config.yaml
num_hidden_layers: 14
hidden_size: 256
num_attention_heads: 8
num_key_value_heads: 1
head_dim: 32
intermediate_size: 704
vocab_size: 1476
hidden_act: "swiglu"
norm: "rmsnorm"
norm_place: "pre"
norm_eps: 1e-05
positions: "rope"
rope_theta: 10000.0
rope_fraction: 1.0
qk_norm: false
attn_scale: 0.177
bias: "none"
tie_word_embeddings: false
parallel_block: false
init: "normal"
init_std_qkv: 0.0186
init_std_o: 0.0
init_std_up: 0.0186
init_std_down: 0.0
optimizer: "adamw"
learning_rate: 0.00173
beta1: 0.9
beta2: 0.99
weight_decay: 0.37
lr_head: 0.0127
warmup_steps: 311
schedule: "wsd"
decay_fraction: 0.513
decay_shape: "pow"
final_lr_fraction: 0.02
batch_tokens: 131072
max_seq_len: 384
doc_mask: true
train_tokens: 547700000
max_steps: 4179
dataset: "wikipedia_en"
MLP neurons of a small language model. Each row is named by its layer, matrix (gate and up: input weights) and neuron, and shows model dimensions 32-223. Each number is 128 + 24 x the weight over its row's rms, rounded and kept within 0 to 255. Numbers have three digits each. A neuron's up and down rows have the sign that makes its largest values positive.
After each neuron's rows, "fires on" lists the tokens most often at its 100 highest values on Wikipedia text that the model never trained on. A number after a token or word is its count.

L6.gate312:117092153151145070151119133075113139124116103112129141141114081190082125138084143136128132119115082078123141172102124081136115123092112112133128130155121120140131131126109087138124175126105105129146116130138133093129088136135082129072116133136127147139119128113132174106139144112139156151116105128130179112160084093148135130123113180098153096129162137127142121136141163088105137130136152159128144105129171111113120106077164117133154139106131122144090091115123115137136128091117120124155159107105125132171140153162086178144129141144157164121141104140120136156133092154139089114
L6.up312:137124113096139158152093127115104179179141057106114139161155136123140123130131095145043162153139120119129136091100125118112130048138103151126148114123064123149118093144077140097152095111115124125147137139122106132089130124113100115133107087119094125169139128140120148175091130131136160080117168122114121121105109165135085151145102134133131153155115166148167113112148129146132122107054121179120099121157126127124114115111117179150112135141123102113124148120110113142151113121188146136149126158170135135130081124124132116148142099179155141120153111130157135134119132132135165149
fires on: "an" 37, "ic" 14, "l" 6, "e" 6, "ed" 4, "en" 4

L9.gate399:113164146120135115098148133098166145116136155102126145131114116105115116135117114116122126158120136059142123160141111116100113126113146155083093091117075141137124152104106085187130115155125118143104136148115125093132104122118147100136122075150147139137143112131115144076115164122122124117111118139108138116111147111133112133109091104113101159113118189124126126164117120102165101117153113181170140113120142114109165120107099177132133101125099084122088156177155132128128141109120090132174092123152146145144107142134137130101120152132139074079174163119133154137092167108089106112
L9.up399:122147147112150122131154126137145145137108126157128130113138114134098094125137160137153107123122132117087051116125140129100168106075137088078125094138084174156141119070080101147142110157159117098132110123086144171117149116124113145123163102075061089128149100103124153110081158107162160127141116126104108149091132137139149123135151118072141099131157118151081147118101140157173118146105165143112121118105120144125148111137101176129134087104151130114109162104136122119131149114144130116166184112110115154100103117173158153125139135141139139098154110104113114156152141135120179130
fires on: " or" 55, "ed" 7, "or" 5, "l" 4, " and" 4

L5.gate123:132107140135137154143133118114120123154133121088114113103155089130123110134111141161108118151101101144132127128137101085094167150113143106096143142094136114162121110060114083123138126110103120092149119158123132149144132130113080142142143153107143136111116084140129119140122127148163097099146145143176118142146112149131122116146088130147148144137121135129077126112151146136097123080164096131149140111174109072158121149140150112126139139138102135168149105184128136117108089105172135169109134158083094101087119105119142083139124091134177103085093103063131122144158094168164071149
L5.up123:120140113169125163149118148129160081122188138119104114120097134157126108101097116158170184112119134122136118144155136112147102169155134124080099092131091120081142141125148071148128126113157139135119095088103109144100104123097100118068108114129110093121124116132126114147130147175131089130137123104135150089112156112144169100072111151153116151161104096123182118138135136127119146136119137154130097122126146131145111145123090116159152102123151121147180137089088136120110155102092125166166117132127128144142130126095110106141135179105143104108140130180142113119139129127107135147
fires on: "is" 34, "l" 10, "or" 9, "ia" 8, "ing" 6, "es" 5

L10.gate420:116112121127148085086073118116109140129140111112142112127093121136131166090110113139115089154094162115145148112155093079128119106130105128131111118089151171109137126095129128159096135105143150122146107152127147128148115181136136117113073170082120142123144108153137109162154154107094142144139115152098163109128121098111151123142131119148173140101120173113129142103139135128142200150132112067187139153142133131103137137156128159121117103135153153107157153115133172172132138122120121098158119090123118081145120125100159126122132115104068117141112138097101116134125136112155135119
L10.up420:109118130137102123142107103097112144123122087112123144116133113090182133096110104103097117132094149119161176125143089132121153137181114114063168111115128126168118137133138101178141072121123156089141127154152130113192098122128120100118131156125134123109129122120130160127128149121128112129168142142135155131162148161116179099126110128108106109108157162123133133127114124131108156110137101113139105146122124103098151158141088134137132106159101144099169164118126173173183130119112116121150161115134079117103116133124095108132102134138088109129146115139145057109111164142176132158
fires on: " |" 100

L6.gate273:109121145130106127058111110132104124156105141125113125114141129125111132167120155163143156140149097126193130130087112111161102125156146143101131143067122134152121154113124120127112128097099126128107107171125169125135115127131119142126148142110144147124066081163127073142162167103158068127134116152140141114140127129125157154103142105149135125115118133155115094152154126121137178157111139121135077109141126135111093144155120137138138199122075108106135144109133149092193132103102150164094130108136144113165108158145123078110047146138131155083175138125139131135146140114109120120
L6.up273:131162143173118150140140082128169121104124109081116103145152129141141092090103111170174187135110151157156177121145111129150093143151130119114116121166158083111108129130138145103128100113153148152099124140115137094123143140132097103140129169121153111112120119124156105174141108183128149106126150117105141103108140160100145121125150123116150165167136101079151144121127152116115120116164108132118089058116146143134129109120128141124135113131111122141139187134127123119141160119098110098109059105128117133091115153159111095149111138168118126116186150117144116072119173115120176105
fires on: "ing" 22, "art" 13, "and" 13, "he" 9, "age" 6, "or" 6

L2.gate396:107132125160105142148111145118110139145078148127136136112116113124147131167134100136124126102157062097098113110101120103129150110131177118116142106094126151114134180128141081131126139095117164164136145132126177170113129129128112105143151125116206119123186120127138089187133129142144135155152114121196141103163131139141125139137101172169156112135148142080124097161145160150115165110171130123161107133148136130136148100127163107121159121147152152108102121149133109149137139113159152114152116084098096115123156092099113136097107093113134161136115127108089160122094138133116111138
L2.up396:141095152116095148148096113079141135126098178106108096111167123126149126122110162141120119111135133132091112105119136168124141112129145147124117103120084188106110124087124094122145153198148129134147133118139128111155141110111132135103122070154155107150144123105132093144160121137118129132163084134158139108104133146140159182126115140130159147152139101111123130154139114145154140105147119124162133111125085146102086103084153094148128118134124123105104092117129123102135117119141146192154115084184064133139140145092122129101108154104134165119108114132101123120105109134121087115
fires on: " Year" 16, "ice" 14, "ate" 9, " develop" 7, "ical" 6, " 193" 5

L5.gate124:086113091124125139079117172123128113128122134190149125127082105103128140148178158201067137115119128105133153098128099147155155110136125094161128068085108134089148120116109164150101121126118142151141121183164127181112145090112129165157149126167111119191104139156133107099138129118120135137101119140130128142118123118134185158115138115123127112107128103116130118132134127153173127143147152119141120130138112146137153143117129111142161140153110154117125136131139112121113118158150129150160107086112134133145140126161140167077107120118141117159146180067116147119117113108177144151
L5.up124:151132095121146160165162130134163171146104138134112140154137127138150147127147095129144100139151154127059137103127107161107166118108101069133163184129131159150124124120139131089164075159137119112150135130108166133135112129159118167121132130152165125156151136129115145127122142137170104110075138133125127143151149097083114162114120110109106091057103115120113106154107124109129156090144099143110099108137113106125153126162139152121104141144158093141076135110118110175093112172137134113131161125135169126137128121114109112109147118118121136113117165123172092111105122120158126131
fires on: "us" 28, "er" 20, "ch" 10, "ain" 7, "ff" 6, "ian" 5

L8.gate317:116122138132131110120087120145124125127076146159126107131121103142157126122166144214117126141142113090112150145163098124133117125085115113163104165116145137158172124123124138132102101141141084118077155129138170126092130095137159137130143176170115139168105144118127114135153166130085125145118140169139092100166124099131120155127096132154103140118150136133099092119194124144144152178114108131156150149140119172141111109152112159147172134102113122145145160114137112147138141136106109078159138110152183143110137094171157123111178143106156128102077125136135139110120102093142110152
L8.up317:105143100146097122155146153096182120155127139102117098129127151126085129141135151112109146118122146107091109119156123090131158143117088143152110120112190129120118121118157106140130094097141106119144113167153133146131161163159123135104119152110122124133106160125134167137100128134118146155132152157161126151130130144128139154140118111103129122112177165148135102147107146106146134160145127145102158126141125150135160123138131117122156131095166155117146096124127166117094108126149115119102133118147150100173081157088088125113119138094138185175112130117158096158136084150118131137
fires on: "ch" 15, "ff" 13, "se" 10, "ever" 9, "m" 5, "mer" 5

L11.gate353:119103132104145144092051132122127141117124140115122095118124102123089139151135119142120117141103196085101044098114090146163131089111127154116151151130168118123106117142114143174146136153129144111130156134161136151134143127149150111179124112122118130133156165160132147136124060135152157121108160120089138101138114105107155125135137165140135127128099135141111110094160130189132210101135117133118154119102160141114136130144109089150127142130139110124171152136133142188106084107159098135201117109152133158138134131143129152159129110125124119104122134118138090115156133129094145113
L11.up353:124122163106126135129142099161107158142134112122125135153099138099121110102086135140111130136132149149136137123139125160125121121129119085133135122108124126138095131122116155174170143123155137100171139100151166130148196129107103129123139142108115137065162158169117140174143163072131171160117127148127135090112088130129099095132134130144152152138104170118149140194107099130140100149132152194149139147146125071128122147119110121143122142129110132123139136081149144095137105113125115126171117108178119105121112147116084114137092161144149108096163103103158106114144130124139115118
fires on: " of" 72, " |" 4

L11.gate63:131107106094122093146113137147101110118135104090122095121120090130118140138107087128123135109146098161128077152148085174120135117175123168144111125112107137138094090152069131172177163106111088122152140151125113097123174109128117151130121178151143151155165171142113132123105114112124132144102152129128097118142118165109129153118095142114098098192126137133166137141088156123110176149122110137170119182134175089133129158129117134134118147141113104155127165148151112142116125125141156140162133152098123159179101124142124136119163083140195115090159159127106150097126132166168136131
L11.up63:108139187067085093155076127087102132097142133103148124129136164103149144114087121132159147137125153165115149143107089194104101144138108155136173161135144194164112138142123165139134134161182095098080148180123113141119136113079089133128144101124166127110114129173103116177119092143152125127131147120104159144107100130099151122166156093113103123099133185128115119140105105143110124113114124135156132204102139134147111102133122090130102165131101103138119115122110135108111111160155134141170111158142159129130096120133154156162142136135160163122128145130172156162105094122138128107
fires on: " of" 36, " as" 12, "ia" 10, "an" 6, "land" 5

L6.gate77:109163182148126113124121125133167151157118115149130155109150130148142156103132138132119157129128130105199136166115105127157130070122158093153118108126116117113126122151119106125105129184143155138074124163110115134114140100098148089148139122125143135116135113142117125115130149135149171120124108110141159082107089100106135115144155120108133145127091149137101096135130129141121121104081158147156157106120130108130142122141163142154089124143104111159160136163099149178078134101092115115157100110166117097134198141122132114119107144105090109145107146140146124170132143126124104125
L6.up77:130142123081123091154155123133130115138125162141101124151151139125094089133159144156134138130126173148161109185114135145096117111127106157155123128146165094111116127141129118109133069087139154154122134136117092162133133107123163120086110119134089153155104128160141131079129139163123123141132154094155127095143120147113091130126160163132131144176186175133139156129119154115096107137091150105186120092119127172133149171134124139116123135130134099112152112127110099215123134134159111102136123102093130129143132129152130131127156160080118177120097142108134150163083125145162122124
fires on: "le" 20, "y" 15, "ing" 9, "ation" 9, "er" 9, "ed" 8

L6.gate84:093099124172131165151124104126134149100128077118134142129097109140116144148137147151146097171108157159172170152156123147132132168092088104161146108085142107161128122141122070180122105102104179100161121180086131138099121110110109124139129153140130127111121087111126117179096166108118144101184153134114155142150128113143107087172107111157143129123066123112117115097140111104128128127144143135148089107139126187129162126194183136090118116135132121107106140115122110163141117130117127128121116152088156123109119133149136131089123127138111111133156150128158129128158101121159094192
L6.up84:151121138171124161193138128099170141109153117112138127126082102151122099065101159152143145141144162154140136182188119141133155108090142127166099108143176124124129095129155136125160112139148132128120103130115125100118150136130109116112120090139074137132144104096151067141119130106116157099131110125150123116156164165142107090117137071167128155136117119116133123120138107137094112158130159153121086135146153141111098156115135168140163143131095118117120142169112105142089129100116135101085116101156138061114114156176124114136145153140125102099142142143134106162108163164121122109
fires on: "ing" 26, "ic" 18, "ine" 14, "el" 13, "or" 8, "ary" 6

L6.gate65:095146119124167118115170139060151116133117151163140137107169101169116130129153130154147120108118132120135125115135119110188124129113125134134129147117170093110132144113073156143122140128133160128130130120121149138122123171160147118093130145129126092136135146109132098121132115149141153090107082171126161176155136113149144119117145150165104088148123135120083123118150121106154116125083151193099122141199158106116128145096122119135153134081125155087150095136085112142135105133132119152162101084155149121084149124100117143115146138111136160149137090153126148120114096128134142065
L6.up65:149206112183143105083122137112111133169119132108134121084138167127135115118133109117092107164121144112109121105107105162105145077107126129112128116108135120135111103163138144138124114166090088074144121144138153172117121096138116145118124109095142133132090115127120124122121099128135145136166144113099113134100121123131169151128146102171117159150140149101139175090135171133127115138110134134136127124142153147052130158122141132137118135083148134163150180149097171076173152138151138060114201125127127137140134167154123123128128096158154130085109131146126171160144112160193114145
fires on: "hn" 17, "old" 11, "ed" 8, "ent" 7, "e" 7

L5.gate59:101170062141098092140096159130102107182122096160140144116147101136158147123095140134099160153110150144118162128092130140112167110080139090120104115107137114089181123157123148111079163133144131152102154118153133143132167103085126168110122127116127141144135142164140148097154185117110107130153096116136134102106110130125185154130151151102097138131162143156137118087147115094168116133103109119182136089163076140107082127146136105110141099136110117104149120146097142084119138133141112162168168109108117123093118163130110181094122118124117110159144117132111146167111111122107124101
L5.up59:113181118137152116140097182127150128137136125151146147104094140116144124155164106178148080113106127165099140177130117152136170124126141143114132126123176162126123129135118113097111105080134100134099174121166100166147157152159144128144121100123159131130087150089138105122118141148136148137112137123117147160167157122121153168139103119151129150061136146127142072101148191132133151105126074126130116132118115149120123155097147084109160113122129111108119185121136097098153134106107104128125161125113162139116125134142163112069127116168128127099131128137118133169118115122107112128
fires on: "ch" 42, "ff" 12, "all" 8, "ant" 7, " only" 7, "oc" 6

L10.gate676:096153149119136098116164129117147149111122155102163146122101148134105119155120127140084116142117141113156083174108092131129129111128132158106124124121132132144096165126159146122129096125132122101157133160101122170116185132162115116177089118168146141149112095135125114135168138156138106123128114145122141143149137095106172100133117128102130117142093145100114087129144152158106134072100102106173150116127133133164117114179143124124125160097063146083151148109154133184131086137138109164140119154135163142145124136133106135139128076106142167111107105140133113109166163132130150153
L10.up676:136112122136110146145101083101103116090151138111140111104112129110128160123090132118063128132128094125145108103160158170175113136165122120185092122154117120164077112109068124149165139100147128140131150124152064121113125141135140169121132089127133140132118101094104142144138124110114152120145126158147145124134130148117110123153110147152142122137122128127169122120128108129134152141123152089097125156154138125090118154113108131099161115172122070148119137120108156126118112170120157141152108144118113102139100154097132105126089137095137140137109195071149114195133118104131133107
fires on: " of" 25, "e" 11, "ed" 11, "ing" 9, "es" 8

L2.gate382:125124140118117136121139119112089125133133140153120136144101136122110136106095149100157113179142127155208107150100124113108103151158155145169114111098119111127088135132130146153157091137217109124081121173142129159110117130100147150118143143142090140160116124151135113074117127128122103186124126097131135150107129122156138149100142138159146128154122138057108135126146117143170110110159139148135104128093131118129117135113147154137094147138083112122172090124124160122140119101150142133105110163132117135121099100157163120156110126147130129133108112124165080122133157136108172111
L2.up382:152131123125138083142140110100108171120145135156132119086125113163095131101174141141126145084123129153129128120129105132138165121134104177109106138123122108122194144131126156138121138109118158093097140108096111060108156132068125121097107096159140097099142132114131124109169137107121108103129103102139134133126063120121156119175069143119133130103170094133146096137163099130130123151110095168166157055119067116106127108122162145135136164147121140145124108130110147123146115114106114135168149097159081154186137129132130138113102163111146166117122131137130163116106174136127141097
fires on: " that" 31, "th" 21, "2" 11, "ury" 7, "–" 5

L6.gate670:125133138084157098136135147084165153145133101119139176118140153156147136057160106186124118140118127129135134124129122127144130109112133077121134102143090163141130090143122130118095152087126146085111127149076140132114165102141148140145148132128142095122124066121128099100114116065140163139145071105165139146102138113139130090177113142139102109095123124138130141130129132138132156087122135127147077136103128127123163124162136124126087110094140141136115148125152177170118132098110139096146062118093127127106136101151109137134104159124074140136096202105154127123109113187129108098
L6.up670:143112128098098123182179132104127128161115181155116142121125128145151122156119123098085118133136197118130091150110184160082124118100124137129135148119158108127166130135094132131127102102104098118064121148115144156124151126190144148160144144112185092144091122154121126097122119148114140135091137108129098139138142130115144107109111144138117149140199144120122147120129140144133135109130127137144091135125120136173117118161126139156115118142122131127166105124151120128105149142123113103173172138161172133182096140127120138166116134112138094140088133089146124097136203122133154144
fires on: "s" 14, "er" 14, "ed" 11, "ue" 7, "u" 7

L6.gate42:090123152155111164123125147125143120107103149120124141169147127122142116140157146130144167108160159133127096156150109180160125127144146135109107108120122148141158136169099138143087115133138135153095121173115167129089123085090127102087140136168109149144110126175135149138132158172113121103173105107179140146144107135146136123146123153170158107168110121074103139185149165159131125127132149124134151128164117119119134086095148135129151155136121172146141125099114132127089141137095125149093145148115086111193185081130121091141121097112142128132152119137168116128102124089090139098
L6.up42:111162126107118132104136120106106148150117142133137153131131142148093136152172146089110122127117126133108121120164107107129138139145140123166118102170167130115124120171120122138104076078136214129114127115125171117104149128141131151163158113157075116133112116139140112170151115154105127125148116129135161125120117139162119118178139135180149136129117146156103212130077113126110131153107105105136126118109127138135133129129091120124161147137136141113133108137119130168131152179106129067137108109170131120118139106066063148132106128133105160114092099119108123130099137130128128145
fires on: "ay" 20, "y" 18, "ear" 9, "er" 8, "ive" 7, "ike" 7

L6.gate81:106128117130121063128085134107157150135127122159123162108122138134108130107075122133110140082082115104136113134130123137134116114072132166097147129078167113088109117102132127131157156156101152114100118150127115130138173131149162155092145081121098114124097127161108118171128125176103157102126121120153141109134120133114150133127135131130135159089123136129141105130135118118097155150146112120119070157175108136112153143097182139152137144141104133143151139107154147133114177129118138194106128109139157155120110151144118145102129106069135118144124092129109093108087142111132142177
L6.up81:108130127132135123170147143100181095133106076149156110117101113142125132125128136125139063130128108133100157135132170108151134133111107144144121094141127146114114148121114102146134110146109112085123124139107155139096118161157086108136080098175127111113119118141155121110153109114192153121151056136108131130108121128081097153119098080091114115107097124125112142177088108118103119108116128092091110139109129130149157128113114117078124133159121101131141159125063125126138142144149129091120080129179107119103125099084161159138117160164092097156102147113163132152157110114108119141
fires on: "ive" 21, "ove" 11, "ic" 9, "ice" 8, "ans" 7, "ot" 7

L11.gate244:107107114121170170153156081138169127135121115178174130157117127157121151139142142136128137114093101131171162171084125142144116158169135181126167100108125121098111146140149122149125112057131126116124106107122088092120159132100131111127115111134100153112117105111151142120118178147129117132119111132153147203130097144112141118140047109124146142114120138132136156103117108148111139138125137142137131171183123092103144141088107129129121162138102140109115149148116150118141151117095128116142139101089121133144102139131112151129107147163166113127127177182116097120119145122160077151
L11.up244:119137096122135109068127162104145117080159143140118120184127144136126144145134172144110144094121145162097147129125142125123106136105129128134076119120115112117162138116100101169110194107107126133062153107099121099141166101125116145142140140154122145119161125123133121145126142117122119147097107178096139149155114100098087131166127101122125146123109147073125138121149133163079135156163154168117146148129137121113130161067086110116131128165165108127048132067145124126122132135111118134104117100109129138146145178128112113118161143150195091106138112122111141123114121106106120113
fires on: "ed" 22, "ad" 19, "it" 12, "d" 6, "c" 6, "ang" 6

L2.gate416:103119106156129066129150140156157118129106164115155145154129110114107092094133136141092118159081168116135139159140125130091101092098109143138120133144123100096107146144090166138143143097133081123118094111087153099107138109084133115128133109145143089128160111124102131111139138126131134126076136112099129136137101098115097160141112130137096131111131123148088156104116148143113141153134111155110146068097071139105150119164134162119101133115127135115118152164117148136140146102145104146127085134118128156143117189165157167131116138157157118105143115090155168111121092123135102082
L2.up416:108157123079129168084126117077144159092099124128124132126116158092137131130126135128159091125129102139211147147110121147110136146107120114090120152159123146123121113097115122107141134150193117122169091110115133114187113091142122103121122118116093113145154098115126139133138149118183147106112118110109122108159121131175102142141127157130148113143164141132109142130149144109131112124126116099117138153133153097095133138063126120150094136108135180123158162120140126133136141147130149133140110153095104111118159106123176121091105128130145069134123155100192168142122092088145158104
fires on: " and" 38, " &" 14, " United" 10, " or" 10, " as" 7, " ann" 6

L2.gate625:104107116101168139106118160126135127063163145112166145138126086115140103090085111098151166164096136129131110125104092114090122107146166107124128147115121094159154113131140175139096137134142117147181141126132100118110112117135140142150107167139092120102134106088126113125124123111173093152099155121113134133137120119181062110156164087182117106108116152126119107170133120114144133116137130126155121074162096102116189140152169110123078142125180082122161125102109131171122086138109131104152139155134110122124127087140140105115151159144167140109185146113112120138092102134108117113
L2.up625:124109082116143141103122118097162121104148140147130134112089143120103106102147137177146115096137091158123133152125076108127097177092119163144140139116129107121135103115115119155123132147127111128093181122124086118141077114172121100113141086151123138150133136086142131099111106124142163045091104122101134089136075137135067139124158096123156122170146091126105126141111108149112100149130121116136160122148113143154146136093135098132125127131145121128136134149183143156105141159109134170150110165097084150140116144097101120099100137166089103141085125153116130131122077119153101156
fires on: " while" 24, " or" 23, " and" 19, " who" 12, " after" 7

L11.gate603:126134114142136200087125150105125142142153095112172120132112144104116121136146124143151213140102127161144135152076163156146119127145091173113129130129114125116131121143101144140155144141122154131151136188082099112145127132109141130153151116161121130111121094127133132132125169122093053141160090148112148141119124132131106151153087121132134107104153144116069113185150198170133138096121127147147141172093143144102123118109146136159165092139104129116104110113130094117098157143144142105123108110099117124073108133114137114156127102148119125115173196091115147102173104124104104126
L11.up603:155149128108112136107157135101127116131131103123163130189109152173185138097155152148082142128112144151130150113109115123112153094137096088116071178142121148142168149116139135123069115117182129113147155134166134122102136107156129123110096109091101142120152138145107136139126130120126110139109132157118126129108107162122082172140155136097118115156091116127124168128140119089119076112141119176103100134126158104146129135133123110089139139118107118147149114106135126136122171104126092131075133116099134097137154111161134134090102100118115082128135127122086139173131139138114118151
fires on: "em" 17, "c" 13, "ed" 11, "if" 10, "v" 9, "ro" 8

L2.gate690:098068134100105142134110167106132139196116104109115136106110139143146133123163119151170075151113097147163138098108131157190112126111146133136153069178097164137140142089124120136125107138140129135185106133127131130155104122174126064139118144134154118146108111104113101119145154120134133111141122088121123067113114108143155110092133162146151128136139141080117088132107140142116165133123153099146123170111148140145121157118147148166129099131126149121117095137098114116135129170143158136090140106117095134069120122113159143103084158128152138121126120116146139113092142147087118155
L2.up690:129092102124129106148137154104136139093121109125116160129109096114144122086117128106124118160146134157129131104147140141105134099151179137116103151126103125119148116122178129126086161127137139129113211112122147087106107121145133143096152131132089148147166137154104103119161095043126140156122101139152138107172124145124154156147142142108128141146134128116141146169123104127139110175150139130146151109099157117130140128087148111162094138108097121102119122189105103105099128082150149156145148164135139112135141130151105121142132096165133127113100103152103158138125172118134158133
fires on: "." 27, "ural" 8, "ate" 8, "}" 6, "%" 5, " Year" 5

L9.gate208:105123122095095138142101175113118157101107157144148151146114122151148132119149115116122120135081148101123153120117116129127129123137138140130155144078130113154128140178128175125124067119141120102144098131100106103158115095130167129131084130124139167114148113115127140107098115105139111116136140107126171088146146133131140131146155121141101109109174119125110094111085086149157122099102087123143125125127151145119097124167129132109111112124121128180140114183100164114168103041120055182103089139142123114149120089129154111139118132170146102157123153121114101072126145167101101157
L9.up208:115110120130075101099160112174121143127130127152133135142139158129115117101112117129117151179095166103085107122085136117139069148166140102143119122101148142128134134148145144118093080124133133083112127136102096100123118103096156163119112071165153113109140124116120133132102108123159116119122120152146168072123128107098135155115126084177146077100166123116135105112099083164137140118101101113165145084108121133149129091168137119077091129155126114152115119142136162108138135096116096162117120131130140130150139176128114122107120123104128127163111130141121085100096117125111080124
fires on: "\n" 82, "." 16

L9.gate415:115129131144174145149121124164090148105127156136137150120149091096126166128107134153137133124105087099172129179118095115102091127116082153130187140118116150100146148105120124122137129132108115098157119132128118116138126165140136122191109159154103150118140132121118143110146130146117120154170126154133169102155139105076113136141076123118123111166159127117124126103140140134111108134126119120126058146121154136082156093115126141122109173103127123129137112139075105129146121154083119127144111129202147150139113154132131060110105121115129128094179102116114132135139075142105073101
L9.up415:131078120128171137135166147140164151117160130119114127152159152131111166120087104127146149168113128129124127120123128139088139096144122141130136116100156129107134131140125136123146096136105123134120090130111125149090141132121150129171099152138135115162132125036118146147105106154095108132107125100162106125149150145109120104140068125112099165160133111122112132115115156092127139103133110126092083119152134115107146081148148122100123119069094124171135162157114088116165124179121130176153075123199161140120103145176157105110119130155147126118136148110126126116131104114115102111
fires on: "ol" 16, "it" 13, " of" 12, "ut" 5, "av" 5, "all" 5

L2.gate365:078144139118107116114150170124143150145162122128150160104080186104113139139119133169088160125121179143094109174108123129109120126115152076126100158140110155127176134136139165128129121100113118128109113135080170136142104159136115086119101140134129157111148179122141116106135124121128137116147110149117139129131121119127166135140122084109139101199169172078118087156154131145121174178157111148152092116157099127110102149129133150160145134160139113147091131109128125127121115089166136161134146136129138103122103135122125149162148104155129117127120159168150107114104110111130128082
L2.up365:124088140113133137122139147132109102132146156074122148145113153112084106097172121129086141137136197146118167131132127163145134088092093112101108121098108151128074061207138152082145156144111133125110102122065118149108146101134131127150131142083124123130126150125117160133176115122150143169129116113144143095135130110128120143124132125125111112122112137131115160151143098106122142156147112168154141142128096140111135122154133102149145159110107112119166102165131084136148097113106167138133134171150107130141127148120113168117143101136099122115103133123139137139127042094141108164
fires on: " he" 43, " later" 8, " Party" 7, "areer" 5, "17" 4

L5.gate696:114100147114137119133177133119127115124114125125129165134119117152105128133161141136158173107119085102180141146103138122156128146116121173100093133100142090114137128162105149141126139105122167119085109156116127105125136120103146147103121126086111172152147104113141129094138147069090117139088079147113112114177126105185086126090096134116139092155157150123072137116126146118102146140096185111136135130118127126116150140111132100158142142137124173123102114119086115130143113091150112130088126151085107140135108135117117134146127108091134118126141132164089117167106134114098138137
L5.up696:163120141080142132177123100142147144104152126132118154134131099148140144123149145110112136139131124147140145123119079144138156153117127134125098194147136102112075093101148164151125142141128122145156105139147179129111173136080128141120132089124169121128142149127140099171127129162113114153137138118075098107155139146128111080116093113135132113131136113121115145122116145114066131180144138103087123125134131147084124166126139129149173153132135121175055154107119136097120182115115108101149098130142099099088135145131139097082111111114117127134124127130133131137139123119088111138
fires on: "ad" 16, "ok" 10, "ov" 9, "h" 7, "ed" 7, "im" 6

L6.gate321:119142135133085105143081128108146150132115173134132137138177110121126149158164108133148182117114134136169112143114120129134109090127107154105131129159136121136132129146147140144099118144086116168130133171126083161139137166108186131155135158159127099122111122187136130121142203128128119104124115123119146104119100124140099107143124128096102156158112143146127096123163128148108137119114104122159110158140076184102101140142151094106122141088110126129124106159107144152152102102115121098150102120132138157146118103157137117114123131086172126110125119123072107157120120102125147147
L6.up321:150139159149117143136107100148117145114119098149115088119150127171120133127068127112164141137129149126121151118138115131127129130124143146133107116115140114139092112107082123099146123111097097147097155120116115130139135152154175114111160163139089124156131112161136132147160156135132128083113086139141121147101128140131063159170170127162106163180092137200133109114168168148141145143109122079168153091142154158148169159139138103180107127079128140091146150122101101139097112169138119125116132093111143101157145118140115104154111137166137102130070121112092114130101148156094145140
fires on: "ity" 26, "ian" 17, "ation" 13, "i" 7, "ational" 6, "le" 5

L8.gate139:103101137113160131135138099160120166139106148145142107116155122121173090160126109189153156118110156125116127093159085124148140107098126099161163130112133107131130116170104142142123127084144144052157130137108153109154132134092166135152152147140130183135102158148121102141137103157122114098101120115105146134185147136129109122161154112127103111128108106162110126154133152113112077102128147064126111136151164128103112124126114127143081138134136104136160116141111109117160083115114062152133150123181119099096118137153115092163122129141146131101143100088166128112147134113122131092
L8.up139:137131146166118153130096122140069169139112127127106124088129154091160088083170188094125129127139124134187123137115120140107160113113157074174178124115135138133128142109132101160153103170124129140122156084124146089127138146101153137128129141092148111130120146176140109135142108113089068138134117123128111128152121136161126167144126149155105105106106089132143146150089157134123093132155133155148102118133110136073130139104077130138099115103110148145141139128174116187123168109107120148106120102196138106130110101145135097169148151176091128117109142156139194113171121085133119120
fires on: " of" 15, "n" 14, "ac" 10, " to" 10, "ing" 7, "am" 7

L9.gate571:116147140160087150148087114112180113093164118118151155144105153140077100128134087136128134113151092114119122137119181153176119099092132160075106129113091115109145122122157114146146128124060106136126146146156133155131132154126117139130158165133116124166102113107156114091156132072132090078148127106090156133105141123117109083098170165140126118142100133108150112099127152092103103159107186103130100127178110100147133105142137078136104104145153099082151121106110118123157104098121098078141088130167149105144113155098120080129132141155091150117150142073129121124117164154169134163
L9.up571:122105112130104141122141154104146172109133124102106105106139130095109115162102089123116147111104122116177129150117133167132103118142161135132158185107112127158115141078173150111144135120132100108154086165150135133123109075119111095139105103124142111082181091121126114093120159120168117136127156138140144134145075148151139075175115173100138124120122110107110133161160178126153130121126152164112127138140164132114123108102114118094200098086150108087191160146121104148117108128107113135116123130093122128127101143121127086150132118129146158139113138121111143155096111113125112142
fires on: "stit" 15, "re" 11, "res" 9, "ra" 5, "ens" 5, "l" 5

L8.gate497:105096153098121124176081148148156150098108119137151161099169130144208080139140159122115168135082156116132149122107149119143130109115137149093125105146132119162120119160131150181081119138138156136136121154136115065127116116090103113128101134128158167120140110112132131116077153132096138117118157102158153111146105118138111109137151138169119124118143139083101147123103081117086146171107132147145082101108116159192122142134109127107143108171082149151132113149114127131143091137123056118107135116110091119132153141131117093133109088149138137179134097134097120118134132132107138133
L8.up497:111108110146126108114176127144107168086150126134153133124133136129110123128100141142136144130111093169119129127138131111124136121145154075145122128093090155138147132124154133156090144073073129118130128144108095099160111107138142129134125161168146109111146124140129087123093176128141133146111148105165135150101088143110143123136120126107107137120112124127102073117113092107122125126098137180107143121112082129118128139121074163110144162130148137149134139171128140112130132140155080154077125132143093152132114133149129168130127074097141183112094149106096102089142117145087130058
fires on: "." 100